{
  "n_kv_head": 16,
  "activation": "relu",
  "init": "orth",
  "init_std_o": 0.0289,
  "doc_mask": true
}
MLP neurons of a small language model. Each row is named by its layer, matrix (down: output weights) and neuron, and shows model dimensions 0-255. Each number is 500 + 25 x the weight over its row's rms, rounded and kept within 0 to 999. Numbers have three digits each.
Before each neuron's rows, "fires before" lists the tokens most often just after its 100 highest values on Wikipedia text that the model never trained on.

fires before: "6", "7", "3", "8", "4", "9"
L5.down522:490486470488461511519508470520458475490496510496499478534547511481522470498536502510454457513511479503477515532514525544508540516502492531491491498464520499465475512544498518489512539538483527508530516477494502526517501445450482453501524522539473514523487502487508474530496513495513464480502496471491492497516518501517478470463508489479533499510490482473525486494496544482524514514534498497463477499473475450495525506484530477492560534535511453528491507537416544501486544462546459467493485510485526502501505443487492514538511514516508491490498515496511501459538525449533540515530519477475500500503555491473446484488474456464482537493502499470491495516516529497511507487529479521512458522523505518482558489559465472466518506508515506496495469505483527476516484512523481

fires before: "s", "t", "re", " "
L9.down713:519560455514564484510476494514506468475480485498480489487441525498530462523526529492523481479513514475543527490518439455511551506500505479503503488456489507488513500518448504479506489512466500554513476522497515461486523478537485479483475464527514495527495497462471499531476491513571523489509473489479471496522473522500541488474483562544503516480506530511475473504500482480458477497542467524498485502532503511507514507519515519502525501496489518552485518513524467494501529499514488502516531515531482473501521450512473520469486477491512484495511477507502449476473522530516486465560456545497502528437469512509522483515496470445507517528507521525531469486478499495475476509524489505522509458520523520519539531478475458486482521516482496520471497490499533468510500486537541

fires before: "–", "0", "3", "4", ":", " to"
L7.down679:517492466563514507480498456513549541510480545503543510481466491474473506526502514480462480486490499518479494503503470500548545455472482512473522555490443491516469503475516527495484518495508546506479475539516494467499507530538512479489497507487523484572523497517492494474484475491483486548535467518487511474476474460490500461519531511498505524486501467508527534458487481465499479505479474488485543492499525428517544504526468492483535508481518507531499508507503483464522448519492549518519517451496496489511501511500472482478487489494484524480449484515504501551485467454501507488491488491524515491497500504498544514575527470515496522525529500512528508452480500476500517566486476489478489496494535512477485525487483504488502534532491534487501518482506520512526487478445543

fires before: "1", "9", "2"
L7.down367:513507501524499485468507514534538501521513507514476493506515477485474495496505479486464497512499521535505442514517484602497462483443542481466471448480546493484560467513505497433517499500510495519503451512488491490519503466513513513515515533525501498460506486481503518494499535496495509480518507482502531503495475460478483486511502473512524474491512487475447502471459510482505508528484468518465483536456516522518522519486490488537483496502500521547514514529489509500540480501563514452509508477471475479528493535539451471520492525488518529531533494490487497504479498436517560505511439506497477538533537485491520517475551515492506465486495510498494490502512501495470562537491499481508486509489501482469490527512488505502468515482480527527496508462521485504479555543470468

fires before: " of", " States", "2", ":", "s"
L9.down748:509536496528519503526502475508483484491538526510544471491511531498465526473510489511463488525502483466489482538509507469507500499515547545512479537566463534475506519504516487534485478502498501508550482484467444519522508488522483473501468454450481469506502536518515466478520523513452491544464525496512486485489495517530509477537496482517499483513487478528540494470496477493500471477510470494482519487504526504475493528489518481471475512521458509487516490494485491519459527460503533504512515498484481465484503459481521488518496491467519503513505493505474506504504476529455501514533493475531524539471493472510511450496515469520482507492462504499540522505506493571523496442519514534504473470547507510472510470484510527482453510508478449565518486477550528473458575509534542

fires before: "\n", "s", "---|---|---|---|", "tic", "ill"
L4.down103:504454516438501515529518497529457483537493473491510555493522522510537511516471486482498501496499533509447485485503483503493529484479521514525484514503503524487480494474553507448514572519486483518478413539470511523531500480448503512465486451509542511514484524538518469486496486517500493516506480480512549501552562510476451489477469499481493540467484513525502489511529528475472507470473508535513530515524462500529492501521502475486498497538478524521512520481477525515500491478511486480522472487494486520523497490522490526457470479469519452501496502500502490466547494533512513533458533486476499519495544466475458458519534490516465531498539499537474514492510524514491525463501496505484494481532500459491524512492493461475512474488512502498494428499543506480521507522514510

fires before: "3", "2", "4"
L9.down480:526478482497527516443510529499496497497443511504469521479495524515548486520528459485509499560490523477496527523529515512542513497488518475531484486502504487512486485504528505483496519493515496488503505511479481518471481451489500530493534505516521514533543501485474512477550530520507532494515519487517508482526534481489516451474513442530490481529523461468449514474463517501490494532491480553494483495526534499510496507504520512533497494475458465487461498495527481475531501486523525518497528511499477488423515510496499511519526510502448512517485471497538506485541515437509507504508485511505454526491505497489477493515441509509533516506456471529469523480415459492483530496466476570463476509483508500457497543522498498516477518500494460510486510471522518531483513450549496

fires before: "0", "8", "9", "7", "5", "2"
L9.down98:499446468499494516519519468486524526487492518444499513516473493499483497464521528499498511503460531528508483465510429555493513489512499507488503594459485490494507499510477448511502480508497502455526466487507460515530513486487493477491488515506499484496471478476548508493482505518534506496483491499455503471450518514461501496479514504490507494515498468504506509464504553556492507508473494508525525478517538462555489503502498470484434529496494495478491512505433535514514482502545515522522558525492473501491507510514523544469519465492517532509535521477460512513492522476518511474527490524495507464495442503494503496496494547487498464471477511502504519518469518483501516523515519529516461468513516558551521467520512566500479549501500509512534454488493481498471519527499493

fires before: "s"
L4.down425:521492480514493484425527497511489510494534499531493487497497509490517510513514544443481538441489508506498504468543481496513483489465484526526482485510451518477539500497502498497516526468484511474538523495472500510520521478488512505501484536494499492498473492498459484497523528509458463544512472527462481530523485502484518506498529425509481497517535475510490510533532483579465501490495506539444552510525482443514506475529480489495466502514487466537478450519524511510546516554521495495481479473444485511536516535511505500483458455504505513452520530528505528507511502523474500465547527506462497490514485503458507476522521490508486486550515528457476498491521463514487474480485478510507524497471466512558460495511507500491510512506487531545508519475504475464524501524516503

fires before: "2", "6", "7", "3", " |", "8"
L9.down734:469560479492528446537495527525501457460503494492489502488524503471513517496477492508538531531501497481484487492507467497513493479518454492489452469467512457520517505469510486511474527496484496483537527434494519518454508498475468504523501472503508510479504488512498478464491504501433538472508485453520487517475522473491503460499524464489534505481512499482495507503506512510480526492492475531479494488523508487494499474510518507491437541497509458483483516518598522521508504555453545481500493552509528539461518488534504497505516530464518476478536509455530462521505496503457490486542513486471532515503536545476539473523523544487483506468513495512470503485490528503502510521534519494475485481499496518538500503488500515514463522520480470532550482478533545464509527513528509

fires before: "==", "===", "In", "7", "The", "After"
L5.down526:481507476525465484506535509471457455506505500496521514541470490515435482511495450511498461527524451496519486474557499443502545506471512504499479516502504501519478522500481532466526452510494594501490545509538519516473503526507528537538501488500537495534456505486501536495488517495467523481534519498507481535529496471514471512542465476549519459499518513491548564503514513487519501486516486508497476537508485499494468496494526506503473488512535536479510524520466491473529502474511481494481439513504569496464485485487528498474519474478453509488492489500486503524529480507494497528472496545496512507501416478516484505494513468506493471481508477483505514504522491520484470479523509495491444523498496532489517504513484475512517492530520480493534483484496464455493477542499520

fires before: " the", " in", " a", " to", " by"
L3.down123:536498487500490483509490525542508475507480498498514518494527495545484469501553464473474497526514515512425495520484505532458507463508536493476514516495506481491526484534469499514499529472490471488483477462504498479523491508534487472538493524516469486555500494478512493502513507555500488486453488445483521494502495517502508441505523504493527494449490540524511486502504497528508486478510517499506482505486496495487492470496534511468485492494494455538527508508475495487457529502502480507489494479518489533485539553521515480434518478471419551498554484471489465470535522529516475526520521519523471529491440545541535504556515494494490509488501529546466498492502519482515496457492502526492489481476493488488525557516481467513456517506538503516494487435509512550501504501470509

fires before: "\n", "==", " The", "==="
L4.down32:478468496504474506532471493463521494537529483510489534487509533471486497493523471493485451525482516448461495496509518433492490477523514496453508486498501485513520489519527489495547509462498572524527520477475520441481498491475526493518499498491495492495541498524501490506520467488545472487552486490497510524544495505466513506487490499503515507513520510510533525509446524498498494480544452506491447537508519486500495513521512498519515490486516513497495517547354480535501482480506509493494497491470528499502505503475480498536516505533524510475486491497517518512493519497485500511492500528509510490468430505493500548538542493505527513501508485532511530498504540526458492491497501482458460524470464527489451520494518427515507475511498491508476507486477481535492515505523532

fires before: ".", " |", ";", ","
L3.down292:464503456498503502508535468488526502533481503573467448495522537498535442486465525492498472518493535520476514469456480563477492534467533533523536519496452539478520501497481481482473492438520498513468508517510487476474475517491490507480460503507528504515468511534529486507462493506449475498472493484477514524498524479509524535539528506500500525506511525533541505468498510553494462459476491461522512484502471519496517473527492487505489497518465480476512458539495505512500481503475470518534492518505537531494509462485491476529515483525481507521458518484493518493475488506461503501515488506506520492471543526519516461517506441471495460494502526546501493481503499516477540472480488497457467518506532517505516523536514514523497531457518534471509471526546512510567475501496529

fires before: " the", " his", " ", " by", " that", " a"
L3.down157:534511489493485493481495531487463458479537498481516510496557493467478496514524542515509537492507469535478496504480524516539536509519484478495498493512508444534487448484545433490526501490504528513480501484523524511497518461527513541522505512567473462514526535507459480488494499484480493537533490526496507482466506531467512469507486491466488528515508518493481514509462529483539476525474446516452464508491479519506480534470490479526488520512452467509533514516516468493552496500484496524494519519524478530471489453523564488479490493524512489518506520496456490509487473478497495554472522503519521530535507484489463467456498507480514527484501465495482526521516489483484481497528486522496464491512508545536497518532546473510432497535542497505472497450515467526473484513486481

fires before: ".", " |", " ("
L9.down20:500492466527500502478514509483511486433474547499501540479533508508484502511509478480504509534500516508505543527545504451502545547553517485524485519472473541517508533536497466530522493472524482542451501500496466465513478524481517491456452520537496470533484516507491501495447422489512469449466508472533486504501526501525525474547487518512487528489509497473519501538506494501511495494489488496519517484487482528541510474499515494461539531484484509482487515516502491490490507485482486531464517454522494491477489483462470451447463497487493508472507490516511501510483506483468542500509503456515517520523513489494543456509526519459468542484476507441503467542486538561510491516493512514473534510534518518520504446558501504483509477475506476512515519512462505517498525499510485

fires before: "\n", " the", " The", " He"
L5.down54:490515512488488499502474514517465494467472518525491523451501500553525516532544495447503556503543502474507493480492507514506514477562505446520474525533487504489533509493523500532511515499483461491503477482453522526513475496513472502489492547509494482553477517521518455473516537523473507522550504497499491489551526486520480478537497516499506524503484466482481497514485478512496533452499492491457477458502466491493456516508473483443508476483458500551511484506477517537491534501488497495496462472547509485493524483491470500495570521532537505536453506473519483468464476500490502480483501531521494516516439534483525491454506506499548499505501493496476449545510483476531499494491515479483482480535516581476516530468498525496504483472506535549485499497490504521505498499465515

fires before: "0"
L9.down326:538500499456524478521455518494508513474511490534516490497501457487537529501520496461488524532504502463517517481488470524482501479504497449478493527469520527481517452505529489496483500522528450482450501547460508509506515501522493467478504562487539475517460469499472473440460503490504465483482508475508492488483545508514517552502478453490526471512518498440504490541498456480528517498477507528473532504521520520537514497505506506507468554491482559513538502495555511508530516499504509524559509527536489499497542511456500503473483516519472494486556502518483490510494458524498440511467459471504506484507441516483457459496491504485495512511531492528470514499506473513490502496496520523534502522476495564528511476517531517481500497483459475490513512472506483479499533514479526

fires before: "5", "6", "4", "7", "3"
L9.down196:505472478510488530544506521448533505532489479481461485570492435460460534509488489500519509538496462520486535505469532487516497448490524547488562499502499514469515489488503495515493504517484516471483484460509540500515510466475489489509470504498491472503478528472477506537510499488501518492511502493457526507495488486485501459517467501524483489530504507479495479481519470542523463476495528474513459517498509521540512522467515495515492506531461494494504546475532526497458503494535507426524480542522478516507513496522472509484461509516493501564509474440540510499496494493539464542474467534491539465463497482484524520491478460535521516485505497525517485539479477566488497478493512482520475493455513478500511507517516473531491543485544488488496518540506485516545522482466496

fires before: "8", "9", "er"
L9.down263:519496490504511483467472503534507506480510462457514529472503492501465464472539440469531488503479494469513494510466499471483533539528454478507515465476519515538499539542499487487510483492517508505486456503492529519475556496457523481499467535490504475518535480528489487492487537523466487454547495516497519479514524479462511508490453468519492498506533532531512522541516483483505494489499467577491521524482465519504488481518514446486488472497493511475514483523590533494524527469495519526527457498499495511477489487504508504474542522506464473463489492506512499499489505502520533481485493477503540509546472526498531485511472504477512501515554470461472489508578472540513470489477506507507507508481496529507511509458496490468485522466492515532497525445517498515507463531526530

fires before: " |"
L3.down132:473529475482508458498505534499529497518489483524534508501489499451462503522502524510497507494556524472501467485533493485523455549491472462504514505530473478477549470502556456486445479539482498509526507500483510527489458513503445479449473503496499509473517497529491536537476500513477486515521511502504476505514502546494551471518493525514505464494537469507502484470508463487524513454503494460508483528517480541486505535443514505589469477524510507537567538512505514518465457508483496508470447472508527493514535523518494500476531505466499508488492468505515472500490473491548496569493495473466488521495486503498489499525511472498495505506539549531488501513499497527483493479484473488479477503491495488536492521511526513480523562512487501521520453488530477488499504477483486

fires before: " ", " in"
L7.down721:523473519530537472451473451519480514533502493515514456539522514495485520501538512500454524471452489493562510494473509469484530517492520503504531478479451472542534544535509515458536519538482522532525467486471490485493486516499528482519516522505497543489508495500508489465507527513480484484507497465491501529505455500538494499474467536537504551490476458485473477523538469472488525505468495524495484462483488531530477500480522513477529503503508466496545520477490446492488511472531496500494510483506483529490527526453503560488492510499524561511477490465501493463496512515487485523546490506501498492531524461498456508562429491481507522479501522493500499469519515479478527502501495509478474517560494496501490484521519459506534514500511492483477477519475489548516458458483466

fires before: "4", "5", "8"
L9.down435:477514504501480500541481511468526485535475473554528511552497501404472500533512485508551458497506469509504518514452501523458487488557562540493523507452486501493524497531488495495511483504484484468499478479548467479502519496491558499521445478552468485500512506522479465509500498472499508479528492488497514500487490515522532484499484483524487524457491488488468532504530493497557465487511500502509510540474484506516481536519499499478495520493499480522514510513558509520541493497499467496543519468493532432536510478516523465491504493497523524493479480514469494478527497500485501556505528519461527527505475521493518475490490477486517530484495497434481492504526505474503530489508518508463485466523501455520466496468509488532490524468532477509501499515432478471511521541508484

fires before: "0", "1", "2", "9", "3", "6"
L9.down25:542519495523473450525486479516521512504531492447501477495474519515493492487503513500479503511493456461473522503529460498496474472452486492507560503504499503503497491469517513541491480499530454517504529472525526555514471506508490516551504562491501499548515502470493502502493441492527506477479543484511525487513501503480518481504492486477568481515567522496565506503471490499462486483505459476514524484483474482464490548506495508509495509526466494513480542499459493476484486528517491478501503496523497513562544526481517492488469502551471478469482560470509507545494483492547498502511457517510479462488510529484505447494500533509458457530516522475491487520516478527506495484531506511515524463495501476552475539481480534501497508464515471442455493505506505504522482494514515

fires before: "9", "lus", "8", "5", "7"
L4.down374:532488488546435479547469538522510500478515517504486500510478513463509503524494473493539497532509519516516508512498498517511498487509471501477489494431515463488570499547500461489542515556502474530467500487518479513532536513480501551505535482471474519473503517509502507550506507490506484477491482519507488532516511510485466534486496518534497454523466501451462518472488511489510491496539479513487503456521522540510503498542476503487512506516499502551480490496548449471514520523455494552512442509475510472505466473523526499541531525482515539495537541471511472486514534492481487473484518506492470514474524509486490467529463510485423523478463499488464510516518478499514488505466513461494495500490479450485483503482478508479539474455523490502539509494501512526527473502527476

fires before: ",", " the"
L3.down426:523544485535509454505518513473537487465495476550554519504471490507503492496502477474497524537481466529484507531490482524552493493494537520483516546502496493485524473472486473500494479552523507503507494473453522483512493495540504517482495486471484460462499529502495486514501527500528505540516542498492520520469501528495505497485561537490556499510500491520482527492505500531564493499466514522485527497545481473487444490475561502495484496492516528510536553489482528527509517481485470470444476466535468480502488510505509512493491519446516456487492476499513514509493508522514458527553489536501524465521410511497490452479488471496513467499443493526489493535542483497512506477510490503499531488481527546484472514488476474498511493489497504474468470492478522466503493508448512

fires before: "1", "9", "8", "2", " |"
L9.down26:454527499511476492456489473502479477544462529481481519488481498507492499507493502528503507504488499518476460515511510540514495503464456511512531480475482520503514471485524479484487464454521497487492516527507519517496548482487519516507508471550507498485540516487520490503531501550516567526495519518503521482523517476499518451472522489500483549554455453517514492497496490522514484530500460507491438536464527498486451457494469498509489464511556477490499544525466497515496435490495487508461490507523500477485497495513524476495485492482506531473485490482512491560518494453516491501545505496504497550494456470490501527493506514510523507504466540484468478558498515538513508545517479478543549494473528459504532457543487497518487484484531481526501528453521493543489470515517463

fires before: ",", " as", " the", " to", "ed", "s"
L7.down468:514503512496507524483522507501490476559500507519467510453476518518522483486486512487446516551531490493448477493498486503551494493512505487507506515481511458486487512514486480542554479432500510496494504455509521514511470526528525464545535494521491506513488437508482508475498515499450469517463503507510494484521486504512499528476471520515517517510521449528477496492517464537564520469471541509500493505485531505499487493497469542477474500518520534506473541488513552484481500463496519488493510523498531486492522546494458513506548482513444524503509493531525505513504524493503481496484493494506457484477434516507516540486498459470537492499491490516469524470490424472478465540494464500455522524524497580464494503483512511511509518495487538482477467489524485494527523499480527

fires before: " |", " ", " to"
L3.down85:476498504521523452518497517495509476532453560487473497511547513483486468508506521489484511513509543466480473553462492523497450488518533542506458463445495474491520467479476497475496511505509523539485516494437476526494514540494486495485465492496508498507511527484506512502506509505486466526460505500495536483555509491505499511486521485486527486436505503541486447444487521540464505471541515503553494462457544519488474519480524521500498510468476478497543543502497508521517521498517485480524475465483521494485476483528479459506503525504510509454556507501482543511534462517523496506487525501512488498500501504510488501515491484501496523495508495502503535448496560489547512477514513465508489539544532533498454526472492485494514492459528497486550515506544489534469498473490457

fires before: "7", "6", "8"
L9.down172:487531495528519537521537531479431468492514560496509483502508479464494540512486470497471527562512499512488512498505498534513503505455510504508503513535509486509476478463524506492496539495527484496509554522496527523494523511529497488460488445477501516502462531468495495501506542501520521537488482471504511549515455499516479472517555505508488471485514516453511508461497502514517481547473542521484488448466497484498461483456524489555491495511473498490479487535503489478465481501513501491516532489438485510542531468474542497506486498511469488474514484489478510508486491500499501499520496509545515497522523473450471538474523466541506493513504491522546482468474483505459472494462519514507519527485526437448497534525479472483506488500562470497543499505561514482499492495504481

fires before: " ", "2", "1"
L9.down48:475521511514530499495520509539440483567534510468514443503492514517536472527512523502464476496518531541543497480473494556484486495489550478492460482500480489499527521528473508469508506496506462492489516499485496513524498488515421488484507535476523488469538465500469510496514519445494540489502504491520523548513495499499503478499505467474491474546488463511466517503527502498542541483513483470508501473489497522500543520474476505507512491494462537504490521482515506527458529496516505428493499509498490478495500506504494499480478510483521524496491502485569466507509483542467528571521519473507512500537574445553484440527478498516522508506523517490541500481478460505496501506457481503483466476486505507528508531516471472489477474524487508516495510497474475502480518467517484

fires before: "ing", " to", " the", " is"
L3.down373:498455496486499493524539513450461507485494508523524516502526492471487499500521474501513519462509485516495474496547504519505495492537488511496509495545522495525485479520513508492524460512471504497503527487519489493531489493562545556491495483488521491477507501516563463519473505455466532508511523488477521491533503497527510517482496502515497499529495475542517517512506481478494494526490525513497497525500487431484468510502522470487521458507490467496475535537440505470523486451505500493509510507513457483461452513452488519517472487506499533527491449528488481448535523504490475494464512474540530489534425473513473564493498492485485522478511515440477501512531488528490522460506536468496521527501508595473497496502468523526495497503479529470513507486475493509537507479459539

fires before: "7", "4", "9", "6", "0", "2"
L9.down252:519543518493483485479491460521487516503525514506501512527495535461483481474474466463509492509525484485465515501511519489489533465541500520517488504502461539554515496452484502516494509550495517542489501496530495547482530534534485489485465501522495518509499540464565507478493544510478503505518501451522547515474514505486461507506522513484507474526546489456497464483492511461469511466498530482479510492537517466468591492486500510507505490486547507517482484489380480506515490544467474532515485486503523539502490466506541462482545488531522538511500475491500504511505520526483488482527500521529458476500517495485503488542491486515481481492482485483471465508488504470479463464520516515515528488493501523499461538500496485519474487481521478448476486491520515502486495501537494

fires before: "\n", " The", "==", " He"
L7.down0:502486509508482524527526486500500521515526497523494491490492512529522488487539523507480505497478519463504503514519512372503501494528487518487535479494494471554500504513559505457493519492521525504463519461514474498497495482491519540482495501482476486487539534537470493488496499475485491489552518508493495547524525477503489491502450518484498525530492515527518484510510505497510501524490481525511454488518482479461504482510479497515504486528512513521509503529318481513519505495508502519479505527507497498490495483518491486524516500503496531459473501465529498472498529520523484509514515503513500455512399483498503528508500499495491519489520527553520498511500492454463477491511500506469474523486501524490499497464500471494525473483509488498481498500480523505499526495498510

fires before: " the", "year", " a"
L5.down535:536530521514481501530485506511500537534546504467500468494496511498472549512528536505555509512496527511483465517541499525515521510464528456474521525507508499465511452450513482498503545510465471513541495511498520476500471542498534518504517469482542459496498451481518466514510492491480529482524514513520512519485521513500521513493525446489492489483463502450445510486537493518486483501453500492487455513512521483532464499504496498462540483512478545457446513518508517507530500490493463480523512545537498499458504553503504528482480469480518494482522499527517507485505503506497504503496485478518469470472510524539493482496487518497494541484505425535421470498518499539513483450507498482499502452514484516462520465505492494499467529493506508482495551485484507490468510564479514

fires before: "5", "0", " |", "t"
L9.down46:519477501474456510522501491487536533530516513520496520481560509465493537563493510524488462444483492444515547505490487470489489515460490479533521490531511538482564471501501517518491460521456502539546496489489555493461541525484526476468455575538527526527499522492525483526480493484506525554514507506495480495473496500484489486514517514505502500495506511514517526457478491483469458522506482496519525495483547505487512484476513516522514502469486478489514470490490461517479511508504454493519540481499474535491470506550482497504488520537490505503486516511491502525492495490521485519470475526524479513488510501517504481469517497527550530512485475486527496507496516487479517434508487507513512500514519428510515501451529440456533490486499516476477482512454462480475465483462522

fires before: "5", "1", "6", " |", "."
L9.down761:508487566519457520471564508460505465555506492498545503463493510499482535510510519477508461478494496501531473500545523521513468526440506490500504526514542508507491496531453472513515494509519505439463492508513488461532512524506503493491466528532505545504491510519504475495528490483532492508540496487506517483559494507520483479535470494521451488455520486480518490481479506513446510522522468492487503506437514505489531556486503501507515491531500501495506478507480512532463507514513451497446510464525523522492533512523481487527533502529484482507492484506506520499512477496491568491485523468529501508533490469504471493503532532492484492515522492478488498529516471508497479498490490441507423493500515521492457454519477463471489490540476466515493472523522498487495489559520447

fires before: "s", "t", "0"
L9.down325:517492529494472513531494467498468509488484541487521508498461476550472531479546497509561508517468489473508513502478513473517509527494507511473490475471476499475504475521543519512460527503526523520467518495484495496529494524481512528502517521483518517476536527484502496528492513485506490504480495488528475479491516476545527502463506493478532525567500499531509541474450500464501545519516500483497501489479497466562466470484531505504506446522489566509489508532524487459474512544505492494482492499508492507477476480506508502493527498499496562466523509539494501488516529496483515474483512488511526469479551485472468539467491456511480458494470468477468489541512497462507478464495559482492511464532536399476516489474547490468502522498491518530499470479522507475512501498475539

fires before: "2", "3", " |"
L9.down767:531514484525483524486522466478526517501479473477469539487459480491491491508474491466543547478481517497500466504530510512506560455464491528520488464537503481471462517488494423503482493477518468522489499481525492499506536502517488510502504484509492507501540565507477511533484532518475474513523526480472526474483524497506489468477497483533507503496476496485504476489526442517472468486460474537478485512500486554517508510498504513526484485500480448520501530512480554475495520526483541501527480563510477496500505481483547471504524546529549480517485505483502515517478521497501480546481523497479516485527509495446489506500551517462435532523517545479459480495502516461472557506472516496468502541484536527485485504523465472508490514485516481511490478487505506486543473550507521

fires before: "s"
L9.down14:503491491487499503481497508510501493513515451501481515513446511462499477498465528485558497501504520499476512510515521504500492497550475423485444495512526539499499511498507444511485484487505526508489499508496518469469499538504540521469526492519501480490496501465505522516533474513509487482465557522448459483473545526521485489497466517520509472520486559510507475440534506482535476532547499495511462524488518473498476472488466511504459465479536523487506518502490462514505545512487464461472490484470503492512497468507545447506511513548505498517518516520509490555508510579515527475476475487538521554490514505521493459472499492521506512519506455480476535519468487500521476563522529521477526534492508518494510480505516521489509497482506459483504509487485467457536482492467530

fires before: " in", " on", " by", " to", ".", " ("
L5.down382:490510432531455533498487447536513528541517532524525456491499505538549452497510500485485534467477522514478484480496482504537491428483519515532520494519499569518497491509508519486544525544545508487515512508489515505512493493508509477471522460519537453507515509472516498495500505497513524504471515449486501524515458508523496520482484462455479474498510464491510536484508528500461489521483490518522440489499482518511455496493547473482492537491500509490487512448496534544482493489544494504540507524515487534480515494469516479516474535522518515499470492463493515456510511515492513509474491522507509494501486454503464519488456457455488493498483480481512497482571509482499495518501516555476525579494508541479521497491482506495473488470481509515504491492467525519528494465466493

fires before: " |", ":", " (", "7", " ===", "=="
L7.down49:486496520470514502511542489516518536507474506508510531503527504496531519468515565490495523516489526467540499494514520493489522507476497530508435487521437537492516516511484493506505501526514473519504508443508517486473516482482512475516483530537521465530535516457470477495473476446471482460487544518513546502489462465482507567503497467491479480540523475455453514502502488532481515505488517506478510505459479456480532473488539538494466498475511491492508500497457487536495509538509512535513469511534494497501543534473456510516487485463515508491504510519485534495500480500461455533485499489460552490486495538518512423506483514473453486458503547492520506533527516521479472547508483508500479491532517499517476496518504521491496473486504524491490514550497541512485500495452461

fires before: "6", "5", "7"
L9.down156:515471503484469518493484549486514492520503520505545509478511495519525495459511513495445494528500470476454469534520448489524506522475491532505471463502489518548470500496472498533490496513468522483486518525494502508479493529466464495515490492440512532462510485501461530519507481482499463457462460483513515526472485514497509519491463538500511452498529506501485477486472540463466505511502514495522498483551533500515506489490518475509515489437502502499503499454563486512470514491505508570511483524535512491501487555492502539549513520501485484493534502513519477525488526483501531472501505466465490561531515438479468517532519476470489499534472507470481503502522530488545478478515498479502486479532496460495527489487520524510529502555479499481534491495496551443490541502525541

fires before: "s", " |", " to", "8"
L9.down327:482454507471511483512549465475537524533483509486460506470478486526465480513511465521464484522463511518527512476500516509490514496499505505467480534545537478479498504517493480520490451479532485454497505564515499503511508504515472510465522518507492493496469510457536518490520485526455462511488529503463505502438540483531542491473509450478446481460508490530497534516491510511498483482541482504481500487480513536504463490513495506491513455528526500497515508502423491487513523483482492525504512539496525492542475509518490462537511538514493510511465559511483519532508449494482503504510519505441490520493498448522489505488503472512507480509515553484493523529486488506549484487468501508500552480533502533507531489536521546473462476485518499515503529434546523511476505485503475